Weights of a small GPT-style language model, trained from scratch on English Wikipedia.
Architecture: LayerNorm after each block, tied embeddings.
Training: a variant of Muon for these matrices, 715M tokens, 14577 steps.
MLP neurons of a small language model. Each row is named by its layer, matrix (gate and up: input weights; down: output weights) and neuron, and shows model dimensions 149-244. Each number is 128 + 24 x the weight over its row's rms, rounded and kept within 0 to 255. A neuron's up and down rows have the sign that makes its largest values positive.
A block is one neuron, or neurons of one layer that tend to fire together. After each block is what it responds to, as a language model described it from the Wikipedia text at the highest values.

L3.gate873 [ 95 139 118 114 113  99 103  89 110 123 159 147 148  78 123 129 155 138 125 174 125 176 118 124 141 144 165 111 100 101 131 153 149 125 116 146 143 138  74  93 128 145 154 156 127 156 123  98 151 137 181 134  70 123 142 138 138 130 126  78 113 133 111 116 111  88  97 120 154 111 111 155 150  85 113 106  91 102 152 146 145 123 167  95 133 112  90 127 170 142 106 144 125 131 120 162]
L3.up873 [127  91 105 131 105 186 157  97 131 145 129 112 135 149 150 117 115 121 154 118 150 131 118 150  97 113 147 149 136 106 122 151 131 128 144 110 141 140 142 143 151 137 137 149 126 136 111 137 145  86 147 123 120 158 145 155 153  99 130  83 134 130  84 127 163 130 133 121  65 131 157 125 111 177 121 151 128 159 172 131 150  87 173 110 133 137 146 123 151 122 111 106 110 101 143 109]
L3.down873 [139 129 116 125 182 136 128 169  88 103 142 115 132 104 118 109 114 127 128 170 126 138  95 142  92 161 106 160 134 119 154 166 121 142 120 118 151 129  79 157 123 103 144 106 112 131 152 113 134 122 185 137 153 102 121 122 177 130 151  94 134 122 159 108 153 129 114 160 129 151 131 167 148 120 135 148 115  95 142 154 128 129 107 118 124 110 137 159 111  70 197 107 129  96 120 115]
Description: Closing delimiters after lists. Closing brackets, quotation marks and table pipes that end a long parenthetical, list, quote or table cell, e.g. "Heywood and Littleborough)", "Kosciusko |".

L3.gate162 [138 139 137 121 153 157 131 104  99 149  83 116 141  81 113 123 122 164 143 113 123 106 114 160 133 127 118  99 118 152 134  99 121 119 134 107 132 126 103  82 152 165 135 152  71  96 124  88 124 104 121 107 114 110 134 105  91 164 140 104 142 119 125 102 157 103 107 107 145 147 128 101 114 132 110 101 170 138 136 154 149 126 121 109 146 138 122 157 139 122 135 119  81  92 153 133]
L3.up162 [137 136 157  98 148 126 124 116 109  94 118 104 126 139 140  92 135 106 168 129 144 107 124 124 153 149 122  98 112 146 179 103 107 135 121 136 165 135 124 134 127 134  98  99 112 102 121 124 116 157  93 155 112 154 147 141 101 129 135  88  97 137 176 124 156 109 123 154 151 112 157 148 116 153 126 117 193 111 137 105 145 119 136 121 134 112 128 146  89 174 140 102 124 130 115  81]
L3.down162 [175 138  96 128  90 132 122 148 124 138 140 128 115 103 152 144 169 123 115 108 140  75 168 167 138 142 134 108 130 136 144 132 128 128  82 110 122  82 137 128  91 158 106 117 120 107 145 174 127 121 139 128 160 151 117 131 113 106 149 114 185 129 113 112 155 110 121 127 103 125 168 128 131 141 103 143 124 110 114 154  93 122 126 153 136 118 133 138 115 130 154 127  99 131 127 116]
Description: Person surnames. Surnames of people, or their final word pieces, in running text, tables and lists, as in Richard Allen, Eric Williams, Pitman, Davis.

L6.gate517 [124 162 130 145 126 125 173 115 136 136 107  96 131  92 120 148 184 125 106 186 165 155 116  81 117 159 152 150 106 133  90  97 117 188 136 132 154 132 136 120 128 155 112 131 139 144 120 104 134 115  98 155 112  99  95 148 144  97 138 156 125 117 152  94  91 180 173 123 124 116 117 121 108 161 104 112 113 127 110 119 123 131 136 130  97 121 100  97 124 138 103 130 121 102 164 162]
L6.up517 [ 85 144 125 151 120 155 102 134 152 141 121 106  95 139 148 187 117 185  99 129 160 148  93 127 110 117  90  99 172 152 112  79 104 126 115 140 106 138 120  91 103 134 118 120 145 124 106  90 103 124 149 141 110 100 103 100 137 132  73 146 149 142  87 110 137 123 171 124 122 118 133 171 122  95 151 170  75 140 141 128 131 122 110 161 127  98 105 125 137 140 128 111  98 145 178 139]
L6.down517 [105 130 121 136 124 146 149 125 124 134 129 112 175 106 145 185 157 135 107 149 156 119 123 118 146 135 128 115 124 121 131 123 158 102 101 110 128 128 162 148 160 146 151 141 159 147 145 109 154 148 151 113 159 183 154 125 138  99 115 170 175 161  72 115 123 175 117 141 134 152 135 126 142 134 105 110 136 153 180 135  91 150 135 158 168 116 124 107 112 141 160 115 118 155 114  60]
L6.gate606 [ 91 121  95 127 120 111 133 199 128 156 183 109  75 108 131 131  97 135 113  90 116 127  99 151 122 150 120 134 117  79  81 130 171 119 128 106 157  88 138 147 110 116 161 131 128 101 139 128 106 140 104 162 150 135 133 118 102 131 150 100 122 100 163 144 114 144 152 140 102 130  38 113 111 155 121  98 126 110 106 133 125 109 140  95 137 112 119 151 156 186 138 141 129 149  92 128]
L6.up606 [144  70 127 144 134 162 122 128 130 166 143 149  99 137 155 129 128 119 123 118 117 158  70 160 110 119 179 133 106 111 146 105 133 100 122  94 110 113  92 100 115 124 174 145 167 123 130 114 176  84 122 179 149 111 129 145 129 122 132 117 138 186  98 143 159  77 162 113 139 123 162 163 107  81 126 124 132 118 144  98 112  98 113 108 116 188  99 152 159 160 139 125 153 155 119 156]
L6.down606 [182 111  93 135 122 160 115 153 139 124 128 138 134 133 136  82 141 128 119 153  91 122 154 121 165 160 117 151 129 104 113 118 139 152  98 140 120 157 109 132 172 148 150 119 116  91  97 136 141 117 140 142 131 124  83 111 128  98  73 122 123 104 104 137 138 186 140 124 122 126 145 113 109  89  96 109 144 101 104 148  99 108 131 112 162  95 129 160 131 138 112 115 125 179 131 164]
L6.gate723 [111 111 124 127 103 127 135 155 158 141 132 111 104 108 150 142 116 167 136 156  96 130 120 141 150 109  86 139 134 172 163  91 139 140 122  77 101 119 155 144 107 140 136 117 126 104  64 123 116 142  81 127 100 174 142  97  95 123 124 134 143 110 137 152 134 120 134 121 130 109 160 129 128 154 143 108 119 133  82 141  82 136 117 139 140 121 106 102 141 138 110 121 133 112 143 115]
L6.up723 [118 140 136 119  85 146 201 144 112 136 119  92 101 117 117 162 134 149 131 170 151 167 133 125  99 140  92 134 135 142 115 130 126  95 128 123 137 168 121 135 152 138 152 151 116 136 127 134  84 125 149 143 118 158 143  91 109 117 169 159 129  75 123 104 117 149 129 108 130 151 118 113 128 132 141 149 135 111 142 143  98 132 149 200 140 127 133 135 125 113 130 134 114 152 106 136]
L6.down723 [147 142  86 134 137 151 128 143 126 130 142 137 116 156 158 120 149 123 115 119 148 106 118 145  79 167 104 179 151 135 113 135  99 114  79 163 115 124 116 143 167 150 155 128 102 124 113 158 151  81 150 132 146  70  81 127 146 127 127 115  90 120 152 103 138 119 143 140 114 138 143  93 106 139 122 118 147 129 163 137 111  98  85 125  97 145 118 140 181 106 145 151 107 108 160 128]
L6.gate787 [ 79 123 132 127 161 132 156  86 148 124 151 122 154 132 100 143 166 108 111 160 101 203 137 134 101 129 120  89  77 195 137 144 140 146 152 132 125 118 120  99 158  81 159 150 107 172 136 135 132 116 104 106 133 172 163  98 122 116 117 111  88 107 115  84 114 120 124 147 128 186 130 151 157 147  80  84 128 147 160 110  84 120 138 137 146 135 120 110 122 186 127 157 149 139 153 153]
L6.up787 [ 94 153 121  87 139 103 150 110 118 137 110  94 118 119 167 173  80 156 116 132 153 104 131 137 155 157 124 119 164 158  95  84 135  87 144 140 139 110 144 154 146 153 106  83  95 119 142 127 117 179 113 124  87 177 126  78 115 118 148 126 118 136 137 160  88  88  78 138  95 148 116 106 146 118 127 120 129 118 132 157 145 122 165 152 124 145 107 139 155 176 162 162 148 121 107 133]
L6.down787 [129 147  91 135 105 115 152 124 118 174 113 149  65  67  95 147 123 117 151 129 144 124 136 119 170 148 142 145 110 122 141 111 136 108  86 145 119 131  97 140 172 150 169 129 131  98 138 132 181 131 101 154  98 123 150 129 109 156 119 176 119 129 109 111  76 111 143 106 106 102  89 113 136 167 105  91 156 114 157 109 102 108 126 108 143 127 135 158 141 114 146 146 125 113 162 129]
Description: Closing brackets. Closing parentheses, and occasionally closing braces or square brackets, that end a parenthetical aside, acronym or list item, as in (AEDC), [he], (T-55/T-62).

L5.gate441 [103  98 140 129 129 144 148 110 150 121 139 129 107 126  93  93 169 145 121 124 111 192 113 125 112 137  74 101 127 137 117 111 107 128 136 136 143 110  89 134 127 163 148 126 108 129 144 111  98 136 175 165 136  88 127 135 140 149 112 104  95 159 143  99 129 121 136 105 143 166 109 139  75 140 131 128 113 160 139 100  91 142 184 160  93 129 117 144 142 156 113 184 122 132 139 147]
L5.up441 [124 137 118 106  92 122 152 166 178 186 132 115 129 134 143 119  91 138 115 121  96 156 120  72 115 172 130 125 135 144 107 111 136  82 129 176 127 176 144 107 112 163 113 155 103 120 124 121 126  94 140 100 142 128 110 111 150 152 126 114 102 125 154 122 116  73 124 146  88  83 175 142 114 212 116  96 142 169 146 123 116 165 118 151 139 150 127 130 123 153 104 186 161  99 136 145]
L5.down441 [145 127 132 121 149 137 111  86 128 138 128  96 140 194 132 120 163 158 116 125 135 113 117 102 119 115 106 101 141 100  82  98 100  95  93 150 133 129  22 100 100 118 130 135 168  89  93  99 166 131 168 125 109 126 167 130 123 118 163 115 163 119  98 141 143 124 105 120 132 144 133 124 122 137 157 123 136 123 135 146 125 151  90 167 130 158  80 156 173 159 119 124 126  94 149 152]
L5.gate480 [119 151 160 109 185 143 154 110 163 141 113 110 156 109 135 132 149 159 126 116 129 109  87 135  95 105 146  96 130 107 121 139 142 105 118 137 138 141 109 124 168 139 118 124 101  90 128 110 122 103 106 119 118 177 184 159 167 143  89 145 103 162 153 118 146 107 105 160 130 129 128 150 116 123 114 113 121 130 141 122  91 106 159 156 109  82 131 120 120 149  72 161 153 110 106  93]
L5.up480 [153 146 105 106 162  98 137 127 139 110 107 114 133 137 136 124 151 139 125 129 115 104 110 117 122  88 125 145 137 120 153 153 113 160 147 113 115  99 172 123 123 154 121 128  96  76 134 112 143 158 112 129 152 122 111 172 109 149 120 127 105 166 140 146 124 154 103 126 131 135 142 143 113 128 134  87 110 126 132 159  80  99 165 116 144 138 104 115 104 164 106 130 139  53 117 107]
L5.down480 [ 95 113 144 129 144 120 134 124 149 122 158 127  87  86 151 111 108 142 113 133 122 136  94 118 135  99 173  96 130 170 121 139 183 103  94 134 161  95  91 126 149 134 146  92  97 149 154 100  96  77 125 142 115 157 117 176 192 117 101 125 106 118 145 128 120 103 114 145 167 160 114 169 109 164 126 109 112  66 143 130  94 140 137 168 136  79 117 111 110 125 119 185 135 147 132  99]
L5.gate577 [121  96 110 105 107 112 164 111 149 143 112 144 120 137 171 170 178  86 118 140  92 137 130 146 111 116 124 138 129 104  86 151 106 135 155  94 146 211 142 125 128 123  99 123 133 100  90 100 123 129 139 142  90 139 135 115  54 176 115 111 109 114 136 104 133 112 128 108 109 115 148 136 114 124 122 103 129  96 117 130  97 152 134 136 100 178 103 154 154  96 104 125  89 119  98 168]
L5.up577 [132  97 147 135 175 117 130  89 117 102 128  97 161 132 154  89 118 123 146 115 113 142  98 125 135  82 148 141 107 134 144 130 138 112 125 158 171 133 143 102 128 110  90 134 173  98 116 126  95 136  84  86 125 124 111 102 131 137 111 183 142 115 142 141 148 144 156 151 122 144 124 115 127 143 130  96 156 138 129 149 142 110 124 130 169 163 148 122 193 106 124 112 105 115 164 137]
L5.down577 [118 150 119 151 128 105 145 126 160 142 143 144 142 130 112  90 130 107 107 136  94 137 117 105  95 151 129 150 107 138 120  80 150 146 124 113 117  90 134 155 160 126 112 161  99 113 138 142 148 169 118 159 151 139  78 131 102 160 105 148 137 149 198 142  77 134 123 121 139 122 134  92 117 153 120 125  84 159 120  99 156 171 167  78 120 126 134 106 119 130 132 201 123 144 143 134]
L5.gate821 [ 87 159 107  97 166  89 158 114 137 162 175 122 138 129 174 116 115 139 151 138 141  99  96  94 133 105 148 125  84 103 123  80 139 134 104 105 158 103 164  93 120 130 166 135 122 136 104 100 136  77  97 125 133 145 128 157 136 137  92 110  88 157 148  70  82 142 119 161 155 182  98 183 107 118 117  97 117 152 137 155 113 147 179 126 142 127 121 125 122 131 119 166 132 119 166 137]
L5.up821 [115  72 162 146  97  83  81 106 125 154 137 127 123 124 144 120 136 121  79  98 121 136 136 104 126 119 130  87 153 118 134 102 145 175 130 164 147 146 138 135 151 107 148 135 127 113 165 103 130 104 129 132 142 137 116 101 130 131 110 121 110 114 165 103 148 102 100 122 119 116 137 147 111 143 122 138 128 153 118 143 138 140 167 145 146 143 156 135 124 138 110 149 141 127 185 101]
L5.down821 [131 139 188 118 189 194 147 103 118 152 153 123 157 122 166 117 165 150 120 110 116 146  98 134 125  82 110  97 136 120 139 130 121 106 140 112 167 120 111  99 101  99 112 138 130 112 111  85 136 105 108 156 122 177 112 131 142 164  91 140 110 120 124 126 120 117 132 148 109 130 115 117 102  88 166 112 127 149 106 123 145  98 105 128 105 142 139 127 105 135 161 178 146  92 149 143]
Description: Word after a noun phrase. First piece of the word right after a name or noun phrase, usually its verb (Lucan emb-, Santa Fe reb-, Hadfield comment-), plus closing quotes/brackets.

L6.gate268 [ 65 109 116 146 160 135 157 135 148 130 137 135 112 115  92 145  94 124 167 120 168 145 117 168 176 156 101 111 124 123 132 141 138 134 102 135 102 128 110 142 121 128 130 114 108 103 133 105 147 143 133 116 153  95 171 116  94 146 114 119 105 176 134 156 104 172  84 142 149  79 118 160 137 143 146 134 112 138 137 116 113 141 164 181 145 146 159  97 107 166 142 125 125 114 123 111]
L6.up268 [134 108 129 140 117 118 120  96 120 140 120 138 149 147 129 149  92 112 142 116 124 167 122 104 137 119 128 110 126  98 114 103 100  94 114 128 124  97 115 105 148 177 140 159 155 125 136 127 127 115 112 130 161 122 125  83 113 142 132 127 117 172 163 155  94 143 105  89 101 107 136 134 110 134 100 121 125 194 151 167 101  91 118 157 127 109 143 130 141 189 122 110 154 142 126 133]
L6.down268 [136 152 145 169 112 123 130 133 134 119 150 214 148 130 148  98 135 129 138 109 161 143 136 176 167 145  87 113 102 102 128 135 138 131 147 135 141 114 145 112 157 170 145 149 171 136 164 140 126 107 114 160 143 115 138  84 121 167 153 116 151 128 142 117 150 114 127 103 111 125 147 119 107 130 120 102 126 136 131 188 138 112 109 121  90 160  98 118 158 124 154 124 134  98 141 108]
L6.gate289 [153 138 156 153 113 143 132 100 134 146 126 170 130 133  88 143 122  97 165 147 188 125 134 167 129 139 145 121 113 101 124 107 125 129 164 141 150 115 117 124 102 126 135 153 101 140 124  94 111 141 137 112 157 114 154 105 125 123 142 144 132 158 108  61 128 153 117 150 132 113 123 146 102 134 121 162 140 131 152 117 116 122  92 152 142  90 122  85 172 151 144 131 145 169 120 149]
L6.up289 [182 155  91 116 115 128 105 138 165 149 109 134 131 121  93 132  86 127 140 142 212 121 118 141 128 154 105  82 154 108 136 134 113 118 139 137 133 173 130 137 116 189 122 110 126 105 141 148 141 180 187 131 149 100 166 138  93 123 112 108  94 127 129 107 140 172 135 142 175  67 140 108  94 122 124 130 145 146 134 104 135 152 121 124 113 154 105 110 147 143 120 150 103 154 154 131]
L6.down289 [ 96 122 122 175 112 127 139  99 115 165 150  99 129  84 102 127 129 121  92 122 111 127 119 170 145 125 175 137 120  86 117 129 136  96 156  75 180 123 125 105 104 144 132 145 151  75 135 119 126  87 154 114 125 115 134 112 114 146 159 145 130 142 122 125 136 133 109 138 141 103 137  94 158 162 115 100 115 159 161 155 129 153 115 175 110 109 111 124 112 114  86 108 154 115 126 147]
L6.gate424 [155 133 171 122 130  69 140 149 133 123 114 165 131 141  94 145  76  71 138 126 159  99 117 127  92 156 142 103 101 124 135 142 164 121 159 150 151 154 142 113 127 175 130  96 139 129 163 115 118 126 133 133 173 112 173 107 147 155 127 140 118 118 150 139 111 177 102 121 149 104 213 137 111  83 144 116 133 166 166 150 112 117 150 135 123 162 143 148 147 145  95 113 146 154 115 108]
L6.up424 [166 154 147 124 117 101  85 121 129 118 120 130 112  88  97 142 118 128 108 112 156 125 143 104 151 140 143 137 117 152 117 113 153 119 119 175 127 144 168 159 122  89 161 126 137 152 104 141 140  98 134 112 163 137 167 111 133 150 136 121 141 146 127 153 159 136  91 109 147  66 115 104 136 112 111 105  98 161 117 140 107 119 153 125 155 105 101  95 164 127 169 118 114 110 119 140]
L6.down424 [123 147 159 125 141  95 174 150 115 135 153 172 137 109 108 112 100  96 188 130 129 137 120 133 168 158 121 160 123 110 159 122 120  35 151 102 144 132 106 139 116 132 181 113 134 142 134 138 143 145 128  93 140 121 160  82 105 142 116 100 134 139 128 157 171 147 101 142 194  67 127 173 111 148 126 119 133 158 137 138 117 113 184 146 145 121 118 128 175 159 118 167 133 132 140 108]
L6.gate880 [ 88 168 186 110  91  40 143  80 130 130 116 157 124 148 146 139 125  90 141 155 170 137 110 117 157 127 139 103 109  97 119 125  97 167 163 162  96 133 121 108 144 156 125 115 126 164 130 186 123  77 118 121 137 128 129 127  96 140 102  97 113 121 122 115 105 108  74 123 114  85 137 114 116 122 144 113 139 117 138 136  95 129 152 118 169 134 150 123  99 128 117  81  91 120 133 129]
L6.up880 [157 145 116 119 131 131 124 140 142 125 127 164  85 139 127 142 102 111 121 117 188 140 120  88 176 164 116 128  94 145 121 137 158 130 139 153 144 155 141 117  94 169 122 124 106 145 153 113 139  95 138 136 161 105 143 105 117 119 124 165 136 147 146 103 149 122 105 150 132 122 128 137 132 143 147 116 113 161 112 116 124 146 148 162 140 111 141  96 155 166 109 110 153 162 126 110]
L6.down880 [147 115 145 135 151 120 153 106 101 118 156 134 122 142 152 160 127 119 162 151 173 141 139 135 160 142  93 121 117 114 126 130 101  93 155 133 139  83 126 123 149 152 138 126 128 122 131 138 122 130 131 137 133 117 189  98  86 124 136 129 116 153 149 101 130 128  88 140 114  74  89 104 112 148 118 124  96 175 140 166 128 136 164 135 111 178 121  96 166 191 143 117 107 102 119  88]
Description: Personal surname completion. Final token of a person's surname (or name), often as sentence subject after a comma or period in biographies, e.g. Cook, McKinst-ry, DeLuc-a.

L5.gate34 [100 103 144 162 146 112 140 102 101 128 117 109 117 139 172 105 125 134 150 118  56 135 143 125 135 122 164 152 140  58 112 146 115 152 109 103 128 140 132 131 106 162 109 115 159 141  64 135 114 141 125 119  92 125 113 122 127 119  77 132 115  90 142 109 159 149  95  97 123 111 156 146 120 171 150 130 158 153 111  98 145 143 111 105 134 149  85 141 150 140 147 103 148 131  96 136]
L5.up34 [151 134 115 147 122 146 109 146 134 107  90 110 105 118 118 123 105 132  90 132 146 132 144 149 143 143 133 187 117 128 129 132 110 141 110 147 115 122 137 130  91 129 102 165 117 118  83 134 131 141 156 148  78 139  83 127 146 109  93 161 100  88  97 105 136 103 114 136 112 153 200  74  83 132 110 176 165 128 131 146 134 149 117 105 157 103 164 133 111 126 147 140 109 146  98  88]
L5.down34 [129 118 109 134 106 141 151 150 119 139 187 167 100 100  97 109 138 100 156 150 137 123 111 104 117 156 126 113 116  87 120 151 170 127 124 127 139 172  98  94 145 135 143 155 159 131 139 120 157 117 126 118 138 164 110 142 131 115 118  79 137 126 142 123 140 139  96 166 129 136 123  95  69 148 140  97 140 107 150 119 158 118  98 116 155 132  86 147 138 146 142 152 126 109 110 111]
L5.gate247 [152 151 161 136 136 122 114 149 160 138 117 126 129 105 167 172 183 134 121  89 154 135 114 140 170 104  88 135 138 143 109 115  96 111  80  83 175 131 146 133 138 123 134  99  98  91 126 118 118  88 126 132 130 100  72 111 113 131 147 142 141 116 108 135 140 113 101 101 137 140  88 177 111 138 167 144 145 126 180 118 110 121 182 153 159 110 147 108 101 123 154  70 127 193 107 125]
L5.up247 [121 153 161 121 146 110 112 136 162 119 125 121 153 114 124 173 132 104 124 124 164 120 132 116  96 134  93 140 123  92 105 136 109 134 144 108 158 145 166  95 131  97 110  97 109 133 155 125 130 100 168 105 155 148 137 127 162 121 125 122  94 128 112 108 116 102  85 128 152 101 150 107  90  93 113 142 115 196  82 117  95  93 111 151 107 112 103 118 131 131 170 118 109 164 112 142]
L5.down247 [107 156 122 112 130 170 164 153 143 166 163 108 136 120 152 127 114 114 148  97 114 100 102 159 140 158 107  87 122  59 145 113 120 116 135 100 141 102 128 134  90 118 130 158 120 145 172 162 134 108  93 110 149 158 119 121 141 105 124 161 156 115 137 132  98 164 122 157 141 182 152 128 101 153 135  91  66 135 143 147 123 118  81 115 123 137 118 126 138 107 116 178  97 131  92  91]
L5.gate486 [ 99 109 156 180 126 170 132 114 126 115 176 114 107 148 155 157 162  98  95 122 127 168 130 118 137 122 131 147  74 155 156 128 126 110 107  98 143 164 113  92 154 136 172 107 138 174 115 116 144  93  80 148 136 132 157 141  90 101 140  97 141 154 118 125 107 146  99 127 156 136 102 143 135 134 154 104 105 138 136 110 114 148 146 148 150 170 153 135 136 154  77 110 122 126 119 179]
L5.up486 [ 86 167 103 112 107 133 141 122  91 141 138 129 166 102 159 146 125 144 136 187 144 114 100 165 152 150 125 123 154 143 150 171 103  89 158 147 116 100 118 126 136 102 156 129 122 103 140 172 118 122 175 145 133 117 147 137 152 147 165  86 124 142 143 156 162 125 107 156 130 108 132 119 142 125 104 132 132 190 127 145 110 104 118 141 133 123 144 108 120 140  88 142 113 162 146  98]
L5.down486 [137  90  94 130 118 139 107 136 139  98 172 121 167 121 158  90 152 112 170 140 163 137 132 138 135 154 126 131 128 115 179 120 126 112  92 149 127 128 102 162 140 123  66 144 113 110 113 102 114 134 102 120 143 123  96 143 113 147 120 123 128 148 151 115 156 124 173 139 115 117 115 149 106  45 116 140 111 103 114 116 123 123 158 159 135 157 104 137  98  73 129  91 152 129 136 144]
L5.gate606 [154 181 124 114 120 119 108 124 126 109 155 167 139 120  96 173 110  87 139 145 170  73 136 178 139 137 143 152 132 151 120 111 125 136 118 147 121  74 138 138 104 126 144 119 139  86 152 152 128  96 143 103 125 105 132 129 109  87 160 119 139 144 111 123 152 184  86 113 117 124 120 120 146  51 113 106 143 122 112 164 100 141 124 133 140  90 130 156 133 167 141 105 108 166 101 136]
L5.up606 [153 148 123 122 113  98 134 119  90 105 177 130 142 128 111 165 123 131 148 161 200  81 109 161 144 117 135 163 152 122 125  77 154 134 135  80 126  90 137 166 110 105 151  88 177  63 126 136 130  90 143  98 136 108 138 121 108 126 150  99 169 127  97 106 128 146 107 104 144 102 106 148 141  78 146 106 154  93 128 163 109 117 125 124 114  97  99 131 114 157 166 109 117 155 131 142]
L5.down606 [102 108 111 158 134 164 125 137 156 186 153 133 119 144 138 113 118 107 121 136  80 125 168 100  99 160 111 110 115 100 157 134 109 135 141  93 183 147 119 131 144 138 132 127 102 156 133 138 128 122  82 137 144 103 141 151 136 119  87 119 112 144 166  89 153  95 121 144 133 128 152 123 133 183 120 120  93 174 142 114 144  97 154 140 126  95 113 112 120 132 104 167 132  98 120 117]
Description: Personal name tokens. Surname or name-piece tokens of people in credits, sports stat tables and bios, e.g. Anthony Edwards, Jerry Lee, Richard Allen.